MLP neurons of a small language model. Each row is named by its layer, matrix (down: output weights) and neuron, and shows model dimensions 192-255. Each number is 128 + 32 x the weight over its row's rms, rounded and kept within 0 to 255.
A block is one neuron, or neurons of one layer that tend to fire together. After each block is what it responds to, as a language model described it from the Wikipedia text at the highest values.

L13.down588 [137 167 138 110  77  89 111 106 162 126 149 118 126 138 149 121 112  19  66  74 113 111 174 126 136 190 117 168 121 130 113 116 179 126 130  69 104  94 136 157 142 121 115 186 138 160 121 113 144 110 123 143 180  80 132 164 110 135  98 184 141  82 144 131]
Responds to: Pre-number slot in statistics. Space, dollar sign or opening bracket just before a number in stat-heavy text like tables, census figures and sports stats, e.g. "was $45,313", "| 17 |", "averaged 19.7".

L12.down157 [135 136 101 141 126 127 157  86 145 116 112 122 103 111  86 174  83 153 182 150 115 151 175 153  96 147 100 153 179  33 169 141  75 136 179 135 130 163 146 165 142  99 126 123 147 175 128 116 196 134 109 195 123 118 156 122 133 112 146 153 175  75 101 114]
L12.down478 [ 91 128 107  94 165 126  65 128  97 114 165  79 156 121 175 165 138 133  54 123 121 192 132  51 144 112 130 151 151 136 102 115 155 144 135  74  81 103 134  84 130 149 183 114 129 125 165 156  63 148 163 121 127 137 165 125 113 141  77 129  82 126 120 129]
L12.down570 [128 122 147 177 115 125  42  94  90 136 159 166 109 149 173 113 119 145 138 152 112 212 122 171 100 134 110 135  99 140 130 116 119 114  94 153 125 103 105 167 155 143 102 149  80 165 155 129 115 133  91 125 138 152  65 164 172 116 106 130 108  99  99 100]
L12.down674 [145 116 151 136 103 165 169  92 102 122 141 113 126  87 107  48 172 144 124 152 139 158 117 138  71 163 109 116 110 119 153 193 105  52 136 112 116 100 144  97 159 134  96 110  74 124 137  93 135  82 161  97 176 133 145 120  88  91  87 117  97 131 119 160]
L12.down908 [125 157 172 111 146 108  75  61 148 110 125  84 124 117 100  81 108 121  89 137  69 140 108 140 149 120 148 160 117 114 122 125 137 114 126  95  68 112 147 124 130 115 150 145 186 177 122 126 100 105  69  94 160  97 105 173 147 119 111 147 114 105 146 114]
L12.down1000 [146 111 151  90 116 157 150 155 129  85 111  94  73 119 127 103 187 157 188 155 125 144 134  98 122 125 139 147 189 135 124 153  97 131 101  71  74 141 110  89 112 160 144  86  70 139 145 176  79  81 165  75  84 137 123 125 124 153 150 134 109 100 109 201]
L12.down1189 [152 138  47 147 138 135  84 148 155 104 145 132 198 112 126 118  85 144 163 157 138 131 130  80  96 174 165  92 101 113 153 130 158 162  89 137 112 112 137 155 158 125 187  76 170 134 157  86 116 198 108 132 120 118 152  99 129 130  87 114 137  70 140 151]
L12.down1532 [147 136 107 141 114 147 142 119 175 109 129 136 118 136 181 164 101 154 103 159  91 160 103 114 154 133 161 150 131 103 108  41 124  88  64 136 155 155 169 171 137 155  76 165 191 130  94 156 149 143 163 115  93 157 165 153 133 154  97 118 120 102  84  80]
Responds to: Pre-number separators in tables. Spaces, table cell breaks and score dashes just before a digit in sports stat tables, such as "| 0", "3–3", "W 125".

L11.down396 [ 95 197 109 180 137 144 100 105 187 125 162  91 181 116 165  95 139 146 183 162 149 135 141 128 176 131 151 142 102 131 100 110 169  77 170 129 113 114 126 136 151 141 125 128 146 128 160 101  78  95 194 128 132 125 111 145 152 185 150  82 110 137 184  80]
L11.down768 [163 112  83  99 136 185 111 145 119  83 140 135 134 131 109  49 170 132 121 110 139  83 123 236 137 118 123 131 126 140 118 122  72 118 150 105 122 123 150 145 121 156 122 103 138 169 153 143 140  70 175 164 117  68 175  65  91 131 167  61 113 135 186  98]
L11.down847 [125 110 104 133 159  91 150 117 181  91 167  73  51 112 149  89  64 168  79  78 131 182 119  88 149 116 130 160  96 130 100 171 104 105 128 155 158 117 137 172  96 162 142 116 147 121 133 151  87 161 134 116  90 114  88  78 142 120 140 139 116 104 142  98]
L11.down883 [ 99 176  91 143 172 151 116 161  59 150 101 129 102 155 168 121 104 180 105 136  77 151 123 127 126 167 179 131 113 151 100 134 147 156 126 181  93  98 149 146 127  86  99 145 133 170 135 121  93 164 137  80 134 147 137 199 110 115 130 115  89 105 114 101]
L11.down1016 [121  99 129 109  87 198 157 156  52 162 152 116 177  78 113 139  87 197 170 146 135 159  70  75 172 138 110  90 127  88  99 157 149  86  83 155 159 175  82 110 116 105 100 132 183 163  99 113 166 142  91 105  95  96  81 139 145 152 207 165 155 136 159 133]
L11.down1048 [160 145  65 127 101  92 143 107 117 146 162 173 142 139 144 146 119 146 110 113  97  83 118 152 122 162 122 105  94 159 161 151 109 199 111 152 177 111 113 159 120 135  55 166 132 158 112 155 140 177  77 149 150 189 102 126 168 121  94 134 120 100  81  85]
L11.down1165 [120 140 111 151 180 195 140 132 146 133 131 103 159 141 139 111 115 117 185 147  59 130 161 169 104 166 135 144 133  85 110 142 160  86 133 121  98 134 109  94  84 103 155 165 110 178 115 157 152 121 103 135 167  58 205 131 103 136 171 183 126 125 146 173]
L11.down1232 [102 124  77 164 157 117 149 119 168 161 105 146 157 136 107  54  76 113  89  79 132 113 105 142 105 123 150 122  77 119 205 117 185  93 199 162 132 164 204  87 153 130  89 145 142 169 154  82 151  94 100 109 171  96  64 160 145 148 185 108 133  93 104 154]
Responds to: Place and number starts. Fires on the token that begins a place name or a number after a comma, "in", or a table bar, e.g. New (York), North (Carolina), and the space before 120.6025°W or 19,779.

L13.down157 [150 185 114 106 119 156 122 135 155  73 128 140 166  69 128 162 109 133 152 100 151 125 125 114 119 174  89 153  69 128 180 117 103 113 184 108  89 142 124 116 175 127 136 173  76 173 116  99 182 162 130 109 166 154 173 110 148 124 121 139 149 104  45 128]
Responds to: Separator inside numbers. Punctuation right after a digit that continues a number, e.g. thousands commas (3,800), score dashes (3–1), time colons (3:42), degree signs and decimal points.

L12.down69 [125 133 111  52 149 117  89 121 120 110 133 141  60 130 134  95 139  95 115 101 132 170 168 125  99 107  67 181 132 179 132 104 106 152  76  91 110  77 115 111 120 155 166 176 142 159 118 124 185 142 162 206 110 153 176 168 140 149 124 115 129 116 136 179]
L12.down255 [ 94 116 138 117 108 156 102 160 130 105 131 126 116  86 179 129  95 132 117 126 108 107 102  80 137 133 136  66 148 134 110 151 127 124 173 173 134 107  81 108 137 202 197 138 148 124 113 155 151 152 146 124 124 161 127 134 142 136 158 131 123 160 161 123]
L12.down354 [ 55 156  90 136 103  91 174 107 130 157  44 133  99 153  97 212 138 110  28 117 170 128 117  69 161 137 103  60 164  98 134 108 155 184 106 145  93 148 142 149 125 139 159 111  69 118 139 143  79 138 117 199 114 123 117 168 159  99 112 148  95 116 106  97]
L12.down710 [134  92  82 130  79 140  87 134 123 156 140 132 110  74 156  68 137 158 108 179 151  95 111  93 137 170 141  95 124 124 124 134 115 133 138  98 119 152  92 160  91  80 130  92 150 120 150 110 122 157 101 137 118 121 101 113  90 110 183 149 104  95 156 142]
L12.down942 [155 131 142 112 127 122 140  92  92 177 103 157 165 168  94 162 144 123  87 167 170  92  78  98 139 112 171 153 127 177 118 153 113  67 160 166  59 163 106 156 137 152 118  85 144 214 102  92 115 175 110 113 116 127 102  98 160 141 152 119  94 101 175 124]
L12.down1060 [119 137  82 117  94 164 179 123 123  86 112 107 151 126 119 133 130  90 151  84  98  69 134 131 121  75 113 185 182 137  92 135 149 163 123 170 111 116 145 122  88 100 152 201 114  67  97 133 150 165 147 187 130  86 168 202 194 101  98 111 112  79 136  73]
L12.down1110 [135 104 151  89  92 151 129 119 122 168 119 159 163 139 156 139  82 170 145 130 114 157 106 139 123 216 108  70 200 179 159 133 126 109 115 110 135 144 144 125 124 115 139 172 127 145  47  73 138 144 166 198  71 116 112  99 146 117 133  95 180 110 121 154]
L12.down1400 [101 116 188 176 137 162  92 140 132 152 111 132 118 141 201 120 155 114  92 110  98 100 103 151  93 167 103 129 228 138  82 108 113  89 169  89 101 167 103 147 127 128 132 112 138 112 122 101 123 167 107 176 152 175 120 124  86 133 164 158 123  85 187  97]
Responds to: Descriptive noun phrase onset. The article or first modifier opening a noun phrase that describes a person or thing, after a comma appositive or "is/was/became" in biographies: "a Polish doctor", "a staunch", "an original".

L12.down130 [113 112  71 176 127 166 145 166 113 128 102 119 131  95 159 105 150 188 132 111  85  93 116 139 146 122 130 120 185 163 128 193  98 112 158 137 121  77 137 154 127 114  61 207 127 159  93 149 104 162 165 111 143  89 148 140 162 110 157 173 176  87 111  74]
L12.down174 [112 112 146 160 183 192 134 139 155 109 151 106 106 111 123 126 128 102  98 121 114 115 127  87  78 115 148 162 139 135 103 145 119 111 102 111 108  80 152 133  96 125  92 159 161 118 175 128 100 112 115 109 160 104 119 100  77 152 146 155 113 142 118 140]
L12.down434 [157 134 165 178 187 127 124 111 130 130  81 143 134 109 105 109 126 137 151 197  78 106 120 156 146 164 107 122 137 145 104 118 153 103  82 136 139  86  62 139 140 147 125  82 138 162  66 125  39  73  69 120 135  58 105 130 126 181 182 100 115 145 111 123]
L12.down707 [120 153 122  86 169 126  93 108 123 153 151 104  98 128 128 107 147 143 108 144 158 169 114 160 162  96 136 129 154 130 123 126  67 104 139 125  53  84 155  95 160 180  87  67 113  95 192 148 156 110 144 143 101 109  94  69 138  71 169  86  87 113 185 115]
L12.down787 [161 168 166 162 145 131 130 132  82 153 149 133 126 150 121 137  96 136 176 149 146 127  55 146 153  70 120 160 113 114  59 138 125 178  94 152 150 140 149 102 107 135 107 111 142 106  86 115 153 152  74 116 144 106 143 114 117 126  42 173 138 105 179  90]
L12.down970 [153 122 133 203 169  96 121 172 145 163 150 147  85 113 143 103 135 130  60 123 143 104  89  67  94 134  89  92 168 115 158 124 102 121  79 121 146 143 133 151 108  73 181 147 152 178 103 157 166 135 103 109 172 150 144 151 106 157 211 108 136 126 103 123]
L12.down1448 [103 145 181 156 148 160  96 153 127 141 123 141 129 111 156 130 108 117 116 130 166 105 167 141 122 128 130 147 170 102 121 154 108  82 104 114 112 101 195 130 118 136 103 168 141 110 147 147  86 141 114 159 110 116 147  74 129 147 214 113 130 160  84 170]
L12.down1526 [ 96 142  93  74 195  96 123 101 154 130 130 119 134 155 165 172  90 148 158 151 108 136 141 121 136 129 137 106 134 174 114 136 134 124 118 122  72 148 139 130  98  95  98 160 142 159 148 119 136 171 129 132 135 120 161 136 132  86 166 151 122  96 154 138]
Responds to: Start of quantity. Space, comma or first digit where a number begins after "over", "more than", "approximately", "a total of", e.g. counts, sales, areas, table stats.

L12.down58 [199 151 141 103 124 157  44 153 162 145 187 112 171 144  98 165 180 127 137  79 118 137  65 179  90 123  94 119 176 124  90 148 160  95  68  91 125  95 119 133 228 127 129 165 139 131  45 168 115 159 117  80 117 120 102 134 130 154 120 166  89 143 127 148]
L12.down396 [137 158 168 111  97 150 138 183 192 169 172 117 117 176  96 152 106 153 103 147 134 137  60 164 111 134 150 164 160 129 124 160 145  97 162  95 134 111 173  92 152 146 143 162  66 151 104 148 131 138  94 171 108 143 163 141 161 176 175 165 119 137 119  55]
L12.down512 [124  83 151  81 116 121 108 181 119 131 164 143  64 187 136 178 166 105 165 131 167 140  64 195 112 113 193 118 138  69 124 174 122 161 111  86 126  80 161 153 131 150 121 135 161  75 133 138 126  74 143  94 154  96 130 161 134 151 141 168 113  73 121 115]
L12.down610 [160 113 124 122 109 184  79 109 164  89 139 139  62 138 132 151 116  85 170 122 109 118  83 203 136 176  88 152 148  81  87 164 158 144 134 165  91  53 104 107 114  84 134 130 184  89  87 102 155  92  87  90  60 177 129 139 133 104  66 110 144 128 140 147]
L12.down944 [ 84 142  73 135  98 204 133 165  48 148 169 148  89 147 146 168  83  67  93 151 106 150  90 114 109 139 110 101 116 128 125 190 146 126 130 178 149  69  85  95 119 136 114 184 135  70 162 115 153 167 160 103  63 153 105 132 102 135 177 115 113 134 143 102]
L12.down1056 [194 152  84 108  79 178 135 116 187 146 189  36 184 137  82 161 166  83  72  94 110 106 119 115 145 134  83 126 112 139 151 147  66 139 197 110 166 109 118 128 168 136 115 107  91 118 123 212 198 131 165 112  86 133  83 114 152 110 142 129 122 144 122 137]
L12.down1126 [ 65 182  91 151 105 128 150 128  84 134 145 108 166  97 134 140 176 122 108 110 173 162  71 101 162 113  44 135 100 164 123 140 118 176 144 169 151 130 138 174 123 103 122 118 112 169 163 112 132 168 171  74 164 128 141 110 176  48 128 112 199 171 104 126]
L12.down1294 [ 92  92 126 182 169 159 148 139  82 152 118 160 138 154 109 156 153  99 133 137  85 181 122 148 161  66 119 136 137  44 150 167 101  84 159 120  62  83 178 167 146 161 123  81 127  87 137 153 129  92  93 165 111 205 136 154  37 144 139 116 132  91 127 147]
Responds to: Sports result narration. Words just after a team, player or party is named in game, season or election reports, where the outcome follows: to, won, lost, finished.

L11.down324 [131 137 190  49 174 137 102 149 122 128 169  89  84  92 133 131 174 124 150  96 127 141  86 148  91 134 211 113 136 135 175 124  63 112  70 149 159  53 134 125 183 150 144 126 169  95  89 144 103 112 159 121 122  70 163  89 128 103 135  90 169 119 108 138]
L11.down450 [ 95 133 162 129 163 212 172 120 167 247 138 111 178 120 101 145 146 128 141 150  67 158  81  57 111 161 141 153 103 150 123 117 159 178 149  99 158 121 115 127 112  98 121 105 107  98 135 113 109  95 113 120 120  80 114 108  42  57  96 153 168 207  79 133]
L11.down520 [131 186 110  94  87  61 170 161 118 123 136 156 175 159 136 105  74 116 104  78 161 164 152 110 176  54 138 112 165 158  98 135 143 188 121 148 153 147 151 104 109 118 150 131 133  90 109 140 111  93 144 127  96 141 121 130  74 101 187 101 122 175 115 136]
L11.down573 [109 165 125 130 129  86 152  95 151 147 162 145  88 158 125 121  93 163 121 109 148 108 107 131 143 132 140 134 117  71 127 181 122 132 130 124 151 104 122 170 141 158  69 105 147 133 161 131 163 131 157  81 103 182 100 179 135 122 161  88 171 144 139 154]
L11.down802 [143 119 136  81 129 116 129 150 164 180 210 146  74 107  66 127  92 114  49 165 100 135 152 136 132 146 196 143 117 129 178 142 161  84  64 167 151  99 155 131 212 180 115 138 143 132 113 143 191 168 161 106 147 142  72 128  88 132 131 156 142  74 124 180]
L11.down891 [192 164 119 132 118 168 142 134 125 161 154 119 139 127 131 138 161 137 144 136  93 117  98 121  68  45 134 135 180 146 106 155  90 113 119 135 107  96 126 125 155 128 221 127 156 110  83 173 169 128 125 134 114  97 122 118 115 136 105 151 161  82  98 154]
L11.down923 [121 190 156 128 149 152 141 120 166 105 142  77 146  63 130 144 177 157 135 165 101 100 108 123 122 147  67 196 152 151 114 149 177 165 117 160 131 136 122 120 145 149 145 129 112 158  92 111  87 130 136 143 109 117 175 158  49 124 163 143 160 127  40 128]
L11.down1037 [154  78 129 113 123 162 136 156 102 112 172 141 164  81 144 172 161  72  79 141 157 185 105 173 140 126  84 180 112 149 149 126  60  82  92 168 106  51 150 140  86  65 135 149 183 125 112 118 108  75 189 150 112  89 118  87 116 151 167 144  98 126 108  79]
Responds to: Sports statistics numbers. Numbers and words inside sports statistics and results, in prose or tables: counts before units (one touchdown, 32 home runs), table cells, stat legends.

L11.down84 [162 109 139  68 137 154 114 101 108 177  76 103 176 135 115 127 100  88 205  85 132 121 132  99 165 124  90 150 229 187 130 193  93 129 212 121  91  54  97 133 105  98  90 133 149 154 117 185  85 142  99 107 133 155 157 118 110 102 114 103 100 163 132 145]
L11.down99 [121  74 125 129 211 120 154 177  77 152  99 141  80 120 110 127 146 154 161  81 117 147 145 126  80 125 189 151 196 151 148 112  83 112 120 125 101 153 113  58 121 122 115  99 136  71 170 163  95 137  75 145 148 156 117 116 132 154 134  87 127 134 102 116]
L11.down671 [138  87 156 139 117 141 156 152 147 121 174 144  83 147 111 101 143  51  58 134  60 132  99  82 132 135 132 116 118 120 157 123  86 119 110 141 145 127 146 166 166 154 149 100 101 168 124  86 120 154  97 194  97 110 137  83  64 117 183  70 120 100  82 129]
L11.down749 [115 177 123 169 114 151 122 117 168 121  60 146  93 135  72 143 206 155 101 116  67 136 150  93 144 104 176  70  72 203 142 173 103 192 143  76 159  96  91  87 123  91 168 188 185 133 138 139 131  93 123 102  77 136 171 102 158 166  94 114 165 155  96 113]
L11.down1102 [163 159 111 117 102 118  72 185 130 124 139  70 118 112 125 135 160 117 174 113 188 133 126 137 177 129 119 165  94 103 137 159 167  83 124  80 116  82 167 131  93 178 147 170 150  84 132 176 134 145 124 103 190 127 125  95 217 116  83 141 184 168 149 139]
L11.down1287 [173 151  81 176 117 118 114  57 154 181 104  95 145 155 181 144 102 171  80 116 151 123  96 110  62  92 145 101 133 138  95 105 143 149 165 116  79 150 171 119  97 157 167 101 135 136 114 145 175 106 119  97  87 144 168 116 129 125  80  96 136  96 130 186]
L11.down1310 [128 127 188 151 168 177 184 143 159 148 134 132 172 120 142 124  98 180 119 110 134 182  90 117  71 106  86 153 127 108 113 130 162 123 131 139 102 120 118 161  86 105 101 142 183 134 122 163 100 147 149 182 107 139 169 128  95 155 104 174 145 185 169  90]
L11.down1524 [125 108 165 121 120 104  67 156  77 151 102 142 129  88 138 140  99 134 121 125 117 105 141  51  42 213 123 193 126 173 154 193 147 111  98 124  95 127 143 134 121 161 110  99 115 143 123 125  66 156 124  95 133 127  84 147 124  83  70 216 144 121 141 160]
Responds to: Predicative article after "as". Articles (mostly a, also an, the) that open a role or category phrase after as, is, became, such as "as a signatory", "is a", "became a".

L13.down832 [123 125  78 141 116 133 164 118  84  85  57 124 166  92 123 153 135  55  84  57 100 126 168 125 165  94 145 152 166 125 146 115 171  63 137 123 166 154 104 188  98 118  87 183 152  24  92 145 132 116 133 170  95 109 107 112 124 110 145 186 181 162 169 125]
Responds to: Predictable filler separator tokens. Highly predictable connector tokens: commas or semicolons after a native-script name in an article's opening line, "a" after "as" (as a midshipman), and decimal points or colons inside table numbers (50.19, 12:55).

L13.down964 [133 123 129 180  89  67 163 102 159  89 102 137  98 160 119 169  91 130  69 174 119 134  78 135 128 129 147  81 116 109  93 115 132 141 112 137  49 156 110 136 106 125 131 139 144 132 179 116 156 120 146  91 171 161 188 135 129 139 180  88 192 117 138 116]
Responds to: Stats and list separators. Separators and next items inside statistics, tables and lists, mostly sports records, such as table pipes, commas between scores or names, and counts like "three".